config.toml
d_mlp = 2560
vocab_size = 8192
activation = "tanh_gelu"
norm = "layernorm"
qk_norm = false
init_std_qkv = 0.0179
optimizer = "adam_variant"
schedule = "cos"
MLP neurons of a small language model. Each row is named by its layer, matrix (up: input weights) and neuron, and shows model dimensions 48-143. Each number is 128 + 32 x the weight over its row's rms, rounded and kept within 0 to 255. Numbers have three digits each.
After each neuron's rows, "fires on" lists the tokens most often at its 100 highest values on Wikipedia text that the model never trained on.

L3.up250:108138121145024089150057136120091104108102123112135121058148146131146097164097101118155085096162126086104127077093094139126117137165096100149145143169073166144134150104153128071122151216126144117105120127152126085162151166140101074133157075132153065117079133123098194108057158071097130125
fires on: "|", "\n", " |", " make", ";", " part"

L3.up63:168163121132085129130158130146120104141141148186133146149147128094064137188093114112090152176136192107108127069131114184075095092151132054162127139161104112178128183120136110130143155155147127144160125144115159173132077097189141107119112169132159079148096133125107090157143129133142138090
fires on: " and", "–", " |", "ly", " were", " He"

L3.up2324:095130160167097110103143105129122161101104178076042162132115117107102132146145142109108094137145133055098125126118123132140154195155168118142116138196102135152153117077128137126152121193133153200137137168150178140159164100171094108144110175170095126084120195120111156118101172142096142180
fires on: "no", "ama", "pa", "to", "za", "po"

L3.up2190:132093102145074135110192118141059169168178151121127132145079127140106121205130150138106165165124132118136133139102159183068115139120051111163140151156125132143135082126133122172130127083160126180119121139088157051091118128171154142194091141129186105115157165178092118161129101090133117180
fires on: " |", "s", "ed", " shown"

L3.up1184:171161151154051134088121158164125114110072130163094175140153126155110142130095077130126105126183086148099087105092110115062046092126078111157063118125093172121091180118151111142153173117172148170112109122051143140141132120180136112049120175114126101107121145143101087052118145100139141138
fires on: "s", " of", "n", "-", "on"

L3.up571:114115094111077115133153127158130137144093165118061137114157120142154180089117063114109164103137103091121106175083124107178139080175124134170070111126153149140098138106161141187152078122154146102091122128126127139086086090174149128123120125133156131144143150155129148122085171116120141132
fires on: "-", " of", "'", " More"

L3.up2348:146115167096081129167140148115096114132097212109132117138138149098170141145125203178160147103140139081153153117175098127156138140059141163127119127110144128152063132162154155180131160105103143121049144078135163167175100146174190108132086091072095118129104167128109148118166108108109118137
fires on: "|", "ed", " (", " in"

L3.up2082:159112117123123116120092108140171143201146139140139111176151108115106144138140041089176149149134132120109089113091088123074117184154134144119100096128142162091150143132175071058113144088117167091135130157104164131072208094115171123085143099119183113148191102147124113091129068122111121139
fires on: ".", "-", " (", "–", " "

L3.up2458:154127144049142176115177041094117084150189082139042146134153075123145149150085117108134147160138157106112175077047145124175118143144139122100174151126174110143147142115125135177115149129126193052130098149107177114175173074146194149149120077041108122123057067084130114080105121138122201159
fires on: "\"", " as", " (", " was", " \"", ","

L3.up2033:080082131106114137125117116105157126044143133071101119129159129136146159162149184117113125109133118044127123194191159178187104157136109172129149128108138097143114113103075106097109137123164167124124140161143134125090100147188145076126155112144101111166136124113119169123119110067083103149
fires on: " |", " to", ":", "|", " out"

L3.up2049:169128191079095125103115134150145182070181074077093178137124142096087149104158114067098157097175106130141062098170107123194125131181137102191112088120178170164093114073149165124105096122109125184176091101147173167179073114172118089160104139163095088141093113093059179106081054124137166145
fires on: " The", " A", "A", " Pro"

L3.up2182:130115140141063121151145179189134135123126142107125109138036090118115099128156101071110149082090109143095152179137098140061141157101120153138093102155126131122168100102091132128155116135143150098135108154141164115107154199173145137150082104161104113115158132099140143150181155149110136134
fires on: " with", "\"", " club"

L3.up2233:081127206108185108097187157110148161178143192128099095052129149146104148096157167120156131136158173098137107194159163191153128042142129141143144139093081140131168114141140151103156086088193134141089115121105119055152122132139126157158142170050120140145113105138138115130148099063155123197
fires on: "-", " on", " 1", " under", "s"

L3.up777:102116110109033094120124104156118112130138170131125110177116136113096141117086106119107149095094100072111131099160118143170152086120054127134172144154077172158140164109136091099139146098117151140040062140149134120139125159150158148066116128119118127120106126138062111087116121121120138100
fires on: "=", " –", " -"

L3.up2111:176096118073090131134090134093145112135082140098125213138173071080101126141164163143138075133143168117093108163079156103118141153155171170110090161145154139093070142110156127122115096175154164131158064101115187155146125185135165082097108123091102144120159124184151137121101101137156102090
fires on: "-", ".", "–", " a", " was", "ur"

L3.up1219:104081122151136119122102115125091163086198091125131132124155152135107151110110140140098128133138083090144104122173102094100106061140095173137133153203143179116118164086116144155132129134143120120158144099168134122085146160105141123153136169154086111170137150180138101163082124155111136097
fires on: "-", "–", " –", "|", " the", "C"

L3.up398:158103163052110106141110100136139131181176148102078124124110093133130152170135144143093179152122157103198097117114100132100143120067102129152156109135129168092130122123128158133116114161193120072125128073139086079107105113153163029082071121181076069156094102122100068144085192136102148153
fires on: "ing", "ting", "iting"

L3.up1458:110117135140126108102146099133132133196122184111017096126128127077144170149099118156084106255157160142152125177087138219090129179146106098105108147112124112156194207140172145113167103088145121130151131123134156101129199126148120157105166132119186156104137205128090111093118164127126148183
fires on: "-", "SA", "A"

L3.up470:141097100042087081143106131096129145106145134116129084148087111118107153092091132114175146095125104128116085091146105114116141110146120140080118109133178157155061157111100122170103168099125114072124097102111107101122168136145162119063147124125187108146132147152098151157153068105107134121
fires on: " |", "–"

L3.up1327:122137165169113119135078113091115123120077121087092113143148136091068140122134115120142085139142202133117132113063135132164096089117125074111148162127111149136132159108134156106115093176120107126155158168116127118151129145120139116116142160095082101133095151112122162122104086102115184137
fires on: " that", "s", "2", "1", "9", "7"

L3.up1162:126139100189114197092110126108150135158131084118131127116128104134116156100181168133155132094112113084159180130119083087078145099146148192117070165141086148164076104110107088138128120202134138163117167059125132124075129145141126126115133149132124114150131164167107162119095106118117152122
fires on: ".", "–", " began", "'", "|", " started"

L3.up517:138125151167101137066069102163122116172138182100132132135114113140157179110151120068157143126144062107136126141094154154116101138176150169179143123137094148157132138120120135093170131166141146135144044082098160152150100069157203161115128116110112146111158126131157127116115115139127180166
fires on: "-", " the", " a", "'", " and"

L3.up461:055098141169134122153100081108081126099119184150120123102100137113095136119135123085102060090138176082121067182077182149082131146155112171123109137118138142146092173124090155135142090106150125111142107084108152099103118132130104142123201142127075110137104091141133113053127090145135114129
fires on: " to", " \"", ".", " for", "-"

L3.up2395:087169109103180150161121134168098158095099137087086109089156078073082163084069122081148120195149133092093125232108084166117080073189110148103099112093127153134144101135093129091166072152153144173146139120119180155135109149121091165114172143082142128108121112190099098135122176105125130152
fires on: "-", "rib", "la", "iti"

L3.up393:134116160091154124152072124110117117142105156082154156051083166085048113173126104132166108135169190118068113152172139106176116129138135175096095151133138156118136097132090098155110117154116186130101119103122139107126159132163170093134118053113166146146160094136092178126126193139112126126
fires on: "|", ";", " |", "E"

L3.up1932:091068140100131108084089089126094133129154190157110087097097105079088134134062144133128193127139141064068142156154124150144137092131114147147114086155074135101087181111079102135185179138145133115108114081152156081132142147144173108130117151089116061175122089117141170174094184105080179119
fires on: "ing", " |", "|", ":", "ng", " up"

L3.up1041:107132115103119144132120109121080127057154177091105092138129140089067158127178151166134126116139096082113086161165088078136137120116095187106140132131151172100107164095052134177091154180148171089101106108122165074077140167117189096124198107127108082180137138119098161154134110139089170090
fires on: " to", " |", "ed", " it", " made", " up"

L3.up1939:103145161157105072088158130153117081146194116137104059103092130158055119134119109121093131182084146107143178161124121113144165127191097099179152118155115126145129128124097199112162183140169134148094091128193111123102171201129140145161132070132139186140131174146078104123082139172113143129
fires on: "\n ", ",", "\n", " =", "=", " in"

L3.up1511:112108170158108113132227103133122098150194145180126166083145145114104115057116114113143179126105159083136116120109114089066106070206138122180099123148099137148152092111168120084164150166109139083132069151108229061098137119188158131180135187092201124135147102139128089109139128127119121156
fires on: "'", "s", " and", "-", " the", " &"

L3.up1928:181121172112154118067089128145114070080093087123107159149118160148113155162091121110184102136126165124099122147163148142109125159170163108076098161188151097164145128132142161097115163135103126121144114136084136179111154155121095081164103130082133150153155115167132148088125109123131141141
fires on: " was", "n", " is", "s", "N", "."

L3.up1626:162121124113178099054166125154112177082107137121120176136107171108088152119160169143074148078137216118060016073134182202092114153139140099155076094142096084139117100142156070129142140076115125205137119126085130183184182078168108112111116146136186120151094067118085186143128168100133163168
fires on: ","

L3.up2361:106113141097100175075113126165154122135137149158093127101130129129145170132114115124133100082170116149129098113100150135146091065160102119150134106130123159150097107090132130175107110106099156128122099126049183088138130138079146111134106130126106096120093081126112104123106152071098189169
fires on: ",", " on", " the"

L3.up138:184145161099110149069092142138101098059139082078112098133123110096100167116150196162216142163095135073145147115131153133153085115147105139109140137135077158161157083139091097085057179162187139117071043128111111120152118165154176122103168123100124080165131180150104125089159132114094149117
fires on: " |", "-", " 1", ")", "0"

L3.up780:164132141171152177058111102105088189130086152093158132103115183153079154100128108063143093105124149107086166090134125187134127161148200107206123140125163131105143080056171084148123087168098181122131082127147194137157127110178116155188184128133154173109121153151095104101106092125109148160
fires on: " and", "-", " early", " to", "18"

L3.up1631:090145130067146107133182104141126148127177140068102114043173108070105154186112126141121117190174101086126114139094180141170137082085072155143170133132121194141139165129069158136140110092177129118123099151132196119130157114133122100135113117115110083092094184165170086092186146146118103173
fires on: "=", "-", "t", " =", "li"

L3.up71:178140127137115120153108126154105119104098160109105135153095122142131141081160153150137118194157090090085177105153099162123099098113125079111149132113136091154094134124180139117137104136128179024129132124102147119097170127171112188110162073111145167141080187133098141164181127136118164128
fires on: " of"

L3.up1096:078153135121168213159136163150100149130115085103113124130059081123150138184155130060113070096086130091137157150135088154105120061101119145133118105172107147195113131181137150155137152174168162148146081093112153121138183160159118136145204168086103165160114099140158086121119118101072177131
fires on: "s", "ways", "sh", " 9", "ld"

L3.up2444:099152124129080141125147162149093082128032126077138095121127193185140107148126109111120122121122134121144064137108148128152121108144177148134136111127108162102069135097063107131115102152145120093163103089044169129142141146142134161081132090106168114096126143171096158095104128120136117111
fires on: ",", " \"", ")", ".", " The", "-"

L3.up2237:124106096170168114099145116122144130147155141191093163168122136123071171144113138113077182173141095086088131117192076144082089071118114126104145113118087111155031102104105188146129160127143117051089119104117135084107154069190088177123116131160115119138162137122100145103166161140116158140
fires on: " |", "|", ";", ","

L3.up204:176139136162079182136103219072117091193143122192124118102115125102139134078138088098115100160144111076129123104126139174103109099084184095180152104087181081114070112121145119083109157180113141083128164117096157151133091108067139131122207118102181051152183100122120165091105147121132118138
fires on: " re", " and", " most", "-", " than", " just"

L3.up893:154095128138104141159155153153113149133141184098145155096114123100075123135086149132166133138101118087081145127113122096146129118109142147121141128189095152120115075133156086108142174234121123125153142153084155160056105115159171094132140069134130111081088133159089153110168135087075137134
fires on: " |", "ti", "."

L3.up1819:180140146175092136132131067131097109114127155131055155079101109089162164112118104114099104159188107137085153106082148208087101091109208089160155152163124143128165166119095122130125139183107136117160079134072199093211163117147146091118123180111150090142033114130116092115077130130121148144
fires on: "ly", " \"", " most", " one", " no"

L3.up988:089121107111151151102110167134060178114084149098077102097041116163114146108136108099175092167123128163115071094135126176094153157180140086160171119127094129142150171162109105159119144143134157162151109135130135178208116154174109130097161171140145126088099071154145080108124115115140130149
fires on: ",", "\n", " and"

L3.up1957:132133148055129131108121125175135134161136074117155119137093177124116088138119152078150110119130129140100152188108060151102139122117095148171057106134078128180107175146118127093087157148162126138097122120134136154096120117126174100112152144122119148101230018142088175120129199107136108141
fires on: ",", " (", " in"

L3.up2283:189131180147122142102102172167123152110085135111133167103144094124102150135109127102153123182127131091118114125083130090068093158178092145135175102153099099144162127092145130103119120182156177094148094143091156106133220151130096206142151114211156096126082122141103105116121150117149136173
fires on: " |", ",", ":"

L3.up949:063065153079072140145145111147156137162142152160118113149125125070110190168138124156121195178163133100114120160164127139101127122109144121131142130103140188153085104121138151132128113105110163189077083151141165116105173150187123083058113182079144140099126178140109092138113188105072141137
fires on: "=", "-"

L3.up1211:195109148112128071128141143170151184136139149081111133119121143157140145125135099079139113175099153096045108032098129090073134177136121151115107138144100142145176124095101126068131131127128155103118122140121102057103138145126114177171132107131125107135076147136101153100109161122102118154
fires on: "|", " of", ":", " |", " were", " was"

L3.up536:128146229123117159149123096181168142059088101126118183145109118159173171157115126131131143140149127120110137147185109143152112119095133166121137146158148186128135155131123168181085131202139133098102067159131131101058220110129074133067129135125075139167168093170093116068104063105124126110
fires on: "s", "so", "os", "z", "is"

L3.up1742:186146181134142135095137096115126076132174078166116103109160092152144196163064106108156130118158132096132077111112138166073074127181140065173143165098131100161128122155161122085052153145129192114122119146111175119160202138103136181116170139072087100134087081122173188136122104074132163131
fires on: ","

L3.up2004:142101171137085122104144104125167159166149140075140120116153113178105153178153039148165144165123098068154122097064150195122135126126170096130174132152072131134127084148188112141114123163106120159126107149099184101147111106180100178130156154118141088161118177130082112126069091149132156052
fires on: "-", "ta", "na", "ea"

L3.up1727:141082194110072149124124129123112103125162104109170147083133096126153134135139098145119198138109124084166177139139107121145148113117138145210164114176075151162107063130061120086132136162172141077153031140171096108119118164143108108154103115130118127165146142180095171154132167137117124136
fires on: " |", "  ", "s", ",", "|"

L3.up880:084116113115093111125155081203105162077173144130149118170157107138134158147155110108176134127126104182179096089121108104198092157108158117090139097154101147161194149122111122168149169119121138109131090094153171093120068154076149124137162145038127138153165069139133137137126084056129176144
fires on: " It", " had", " and", " which", " that", " Preceded"

L3.up499:108116125035102132099185098141078099123074122065096164048111135069142149122119189170154147117163115123119137114167132181144122080157118175100137145143153133153113165105155132185117103107139126094072153104091111119094149116162134080147107149184145093156086122163055045105157103097173101124
fires on: ".", " 0", ";", "00"

L3.up852:130114184096140126115100082171081098106104130085095102154096096102145152090071190145168145115110155124108119173110178160122140117145140177143127147140127099163094089135090128138121121165127176099161118131135134086126113166150143119067121121095142118128078130155110061120099113127095133106
fires on: "|", " |", " 0", ";", " the"

L3.up187:112150174118150119111168152135151118161198157143186139086161064098124110136108151094170218170141133129165126154041078118118121108151136098132141098150075161125128107135110146067123140170162166138137064151087130058201103174070134089114075155171148130157126176133144116110120159163138132140
fires on: ",", " and"

L3.up1829:129164163089131171071138099181133122098085141139123132131123106145142187192062167156127147131122101129167075115212097188129149113153136123101130123156126112146178088109130138135168112168197150094095069122039134106191149142134136211166078161156139110103132116171131139144196092127093119204
fires on: " |", ";", "\n", " Score", " ="

L3.up157:087091127065134120135092115138139134120138175118097114153149142147108153129132136189148143145175069042135157153208070123058118095189134140101139125132076121157083092108144185134117126104183112150145159116123070118059142087160121153166147100120103055171122093149108140120147112048074147172
fires on: "'", ".", " had", " have", " the", " a"

L3.up2492:072181144022112145123150123112123102206141099120112116078101165089059165115077146096126102143171136140093096116187081139137118121141128127122124123124103107155150174108092093084139120143141116076094170160094121124148171149148162136141150145116162173131127176114191057148165128051117163187
fires on: "ed", "ti", "tic", "ted", "da", "l"

L3.up72:066119144078182145148145153159118124127099150121083120130115140151087160098056136102152094124125113145131136126167041137090118176167149056150168112161106133176104150155133142134135151135175128082143133123083163104123170206086153155094185084123129124147134075134140147070120124087103132137
fires on: ",", ".", "\n"

L3.up2009:099129127154096153096128069157121147086127120145089138148103113126124123129103109137187114160146061109083110116201143110100148155141157083169137097167103136132139106088102169111126132122154125167112124120144139102194134108133103031074150141093145126177081191114153107158127151098137160098
fires on: " the", " in", "'", "=", "isi", "gan"

L3.up1982:160159140077147161101168106147107140148122125098156114188162131181127154149125123089161128067077161091130161137089104190134088168160092146114153139126093079182142123156130126097101112171112156120108110113135124097136099095155223093123099044091154072096214130115132119101102119147166168219
fires on: " |", "-", ")", " Team"

L3.up434:116125111108149107000159080083117161110128078166146080102085090142123091137140099157121126181172141110125088117081148154136123086140160094158138135079088126114133106159130109132119136117135118106118106116102127144146125170152214201142117161071174116178172115162074104133160168125119167137
fires on: "-", "s", " Si", "E"

L3.up565:120161184108148140092113095140107124091091112129147125199175131188091088097174117141151092156136142094173088077168107136137152182128099144147133143155105124107121143149167120172074161142131127075092087117078115099137151121145135135094179079113092084125106131173157166117184092102112143158
fires on: " |", "G", ";", "ja", "ing"

L3.up1993:081192162121149114151142092144147159130131183089128211152047174124086141090063123064154124100108111105068087131126122168178129082112099144115144116133189123103146140093127153129111134121192167106093106123133162127193128121110111123040167086127152168144126113127145127129161139093101159105
fires on: ":", " by", ".", " John"

L3.up609:087068132163133161173144072125096114115181132130142115137117097133153135140101122116162154119142173106145090133094095111105118153173109073135127096100092170136145077137130088115134116115144153089136096083150149159096133126167150093204136095141140019143138092117091140103075152094103184175
fires on: " (", "\n\n", " and", "\n"

L3.up237:186136115135115122190149097105104111170158198130096132093134132096089135143105121199171094143134126090136130097121110144142126110164099095161188132112077152158105124103133141093138175157156139115153146098076184097111115165146116192199138140081105100128111149129126157142225089134161133096
fires on: " by", " of", "4", " to"

L3.up2215:114134086084073167137163116084137180076137165151095127145140109117142111148155131151115123148169138132193132146148101105088078063133133132187057152104059137128076083106078138187115134164110118130134115086099109116065105159121140118091140165132127120177128108125142103117124090105107184136
fires on: " and", "ed", " had", "ol", "l", " have"

L3.up1124:163107149067161123162214092099103088090123118112117230102128120110145138069126102134127143148143102131107106112122139126141112143126132108112132116138148134109130121104111133165096127124165164165142153136092098141051181163142086163090118118174091100187108137096170170136166083128161139130
fires on: " to", "o", "z", "os", "f"

L3.up2286:064138150083121084174163166116110135158174128087112126100072061099141128103191086130111212152082104146097097130122155144183111110127137100138167137127120144115133123081152130074137095140095133155158136119185097124128180203165108067104127179104116045160084136115134149175105123151096131132
fires on: "=", " the", " home", " Ha", " Love"

L3.up1373:110102152100136143092107156125070106145138112091120139126114150138130113139167117122146076137145142085108098170129121163208069096110112097147113138124122149201092094132120118116121132141157145173093127119104073087085132120106159100160149122117166092151123118127081124067106155042144111180
fires on: "-", "\n", " 978", " (", "E"

L3.up1220:146167121156117146130149148111148140133128086070117173117150089081105105144124098122131126115144130075183114106069109136138137151096058136119120130112066104124096130100140163121130190156106129134125099118103127116122106161120141152115124177105125115142173179115108154091144155121152129159
fires on: " U", " United", " of", "ing", " his", "er"

L3.up1761:164167153172112218132072130122107131180135153173133127073080044088143101120142077097090132191120137140117104122114123105058113064110101119145112109132105099144133183109147141115122160089130139146183111144057217095145130133116165169143151151117125141146098092076181078130095152124113187155
fires on: "'", " his", "s", " this", " its", " a"

L3.up1376:133119138049087128096110121138095120151123167141085152086126113144148215123125114131110163134168125118173124118072105159175094098102198105128134118124141176126118127091166138130160120119131188104098143137111176155113193102134126178154173129107127098144115093112144137101089118143146177075
fires on: "-", " Pro"

L3.up1466:093096079125135103025132128156148080104080076120129140087141164090100106133166116166151114149140119089111070106061162160159080092146157142154091132165125149138065148144118077116181213143161131092167108105109102142128122138104137143138167177136160146118060113150145099132213160069122163124
fires on: " |", "0", " was", "7", ","

L3.up1031:177133146147152111159168166110127138094158134119167162106116137105112096168134092057126107126096152116023101140095148101167130133153130156113116147145126104160102114110120134148129149148139071160132096137105134088113118102120147111072194098139131094146210136145149199131093077153130118145
fires on: " or", " of", " in", " di"

L3.up1075:156111138145116141179112114121092113162112183114099129098182114139163128098109139164163152117158163160142124129088104120168110134118159102169079133107155130150133115129122122118124169217114131109163126154142182163133112136203168100157121114128116152126079143156147090109137105114132144131
fires on: " of", "-", " the", " for", " a", "–"

L3.up1801:108148140135107114118195113122185182113130132158067115109169164148066188162077078137155133118150154152093119201135086164165116113137132182189133134165071129140028117131157143105104090143180110094111107136144158090125117122096145135179101108100102110125110161157087129146089155116108185188
fires on: "t", "ti", "s", "-", " and"

L3.up826:103093121136157132139141138118119145089155150059076154158068114161137167109140169183143115145086064120114090161188113108123104162192140163119094114115190113155105172141120128155142153146135149106119117095124090151156095105223114132086119130098155131130141129119148117146157109140079063135
fires on: " |", "|", "\n", "view", " Rat"

L3.up1136:149159121149044106094155129182102123099157140146121138109109083135111099135154143105061138064130149112152089131165110147176061147099216136183131106132112058127148121133204168129143179131121083154120120065178175155160202181155165147171153094114160158147148115103168106079146095145121146168
fires on: " (", " or", " and", ",", " /", " on"

L3.up2241:141110112167122125126069087125133185155151175161117140141075092100164192140125093178152157111156098105093140123088117152074143132171134131161085125125179168114101096149094138155142138156168124114113111135116169114156196101133151077119121158067137091146085141148128127130174084139097169128
fires on: "–", "-", "o", "/", "ly"

L3.up2175:128119154091126105131094063158086167153076168096119104069112128137153114114171113074121046148136090078138161134151158090089094127188098168109127168130089171188094059131098173144127111153138120118122132138176139122084191181105114152091115108137064126121108193168133089114097124143118141139
fires on: "s", "t", "ch", "f", "er"

L3.up2522:052152091171127139136137093145152095138109111164116152069105116090110174127142129070125109117141157109143117120121156105121119081122067092149057159133117186155163181110161139090126156143202140062105140137166110083083199150153136070122152142113133119142112136118117054109137114101134138146
fires on: " that", " which"

L3.up760:138091131163161116112123094098143147111140117105118114155120085083095136133082079162152118159151096114154109194143113118082089053152103165125181121162080145120113092070060083119076129114151202154155149129140105141088178167100092175137123107139107103147144089141132144129144050077118143140
fires on: " with", " for", ",", " of", "'"

L3.up2158:078157120141099141128148129172108149130091155118151142133156157110109126178053140051151111091116134154130106113121142113089128106168105164102214123150070192177131134161187120171148111173145186093123140095131137136161144175102104162168133121136157071162135108149108165098175103145110142148
fires on: ",", " Ben", "ren", " over"

L3.up2346:198181175174094125051139114117148069199163066130082119097060119171171105125105076123156131095117174071089156085075120140161080124132123137154116124128141130163192088108175145161073155172095188063149138114176112051097188121078166167154215116082131143144118162072100175104143135156092138116
fires on: " can", "\n", ":", " are", "On", " were"

L3.up1091:173153097212127113169228113116139129149078095201091157113123113124134100094156183108121179110188158158115055102162098179111154106169096121175117142132150116161080090190129147118109124103171128176140163136093118163169134109111134183120173229104218156146117109177082113110151105105140109173
fires on: " |", "-", "|"

L3.up1659:075092189173153204105070134114115127182165169107119188080126063153106109169126066020160195137099133163130112138084121123120146136154081084112115127152054100202169116137109104123132166182137157111148131119070163104077146137142147149149140136172166121151095085160122086097147107102111134133
fires on: "'"

L3.up2479:081155097105059105128149146126171103135186163067106115105059107157108116147208124101169071106117167136170106115129084105114139099113108112128120129122120104146130135113085139075120154136095164125088099166167148122092094110192162130148099114141148092112148086150090143157152151126138146111
fires on: " in", "\n ", " of", " for", " –", " with"

L3.up2080:188142133127132188116153094106099040154188089143083128154116056108141160136095088095158148142119174118133139103100144165101084111154156077203163158122182084172107103122170116127075154126115208058154111139095134106139160118108172176086140111082182111133109101060143171137116127088118127146
fires on: " \"", " '"

L3.up2311:104152152101134097207156134086090120191117125052147174056174133129116126135119109135141201100140106121108143128102185220143137140156124130154082103134090143118145161090131090089115131152128149152077084122096173155193198113086115189074108138169090155123135065143122148082131135033136137120
fires on: " the", "The", ",", " to", " The", " first"

L3.up2063:164066141131131127092180159141080142154105145099126120160042171123079161092148121109166127113125136152094144064132105117107125104126118139115119102168146120144101103111100142162102208093162132150062109106107114134126121119160159099096136108136150152147117132128126119087158130118114133124
fires on: " |", " Candidate", " ISBN", ","

L3.up2054:138120176130129171074183187149145130117090135121141135093200141155143106109086069113145105166075088134067144136149128097134070123138108090123095112137164124121069131050180099135081137140118173130165104133063153087086146129100142086077173105104136119130157137084107185073160136135101142112
fires on: " in", " time", "in", " theory", " 1", "self"

L3.up979:091099172134120139200087139108116132168155157172120141153082133168102143111096106125138114109145147117138191046122085170083156146150098096174138142156149128145102103118194155111139131153205122114059093060156084142146166112120099136099158149129122162154114122155038139117156147094110108086
fires on: "\n", ",", ".", "ss"

L3.up1182:122125139151066141064106112098158145083100101118116136141101156135038193123155126122151102154128116102078148103112108140151098063170072130148146112138086152113159128125140160099093145131137132099137155136040135111137151148104154115157105112110113104179120125108100113092168151029096157103
fires on: ".", ",", "0", "1", "7"

L3.up1445:152127200160062108089087127128117157048123139121115116099060099110091130096168124086128090146153081114087127117161111118103107167166136024074131159127091121154148102111115129071115166169128125118131083080055107137132134176143119116105149072151153191115088173131112210135182162124091130142
fires on: " in", " August", " into"

L3.up115:141094162116200171120119064098117071102117106101089134108144145148119104085106176151133133146184151054116051129167125136130148101135090160128133116131138104100127158102081128119098126147142179076090130183160106103116161113104143157115146115150163131170120156151191125096163096072158138103
fires on: ":", " as", " including", " for", "."

L3.up1983:082154143092125117119138132151142125117140167104084134133134157118109147148123117129144132146167140132094074173145143113106137169229116181109151117160082111167107121160081107124134147125169148162074125150172140072135134177112143099083081131093154136102136184109099092105139153063106108191
fires on: "ti", "si", "tic", "ted", "ed", "ical"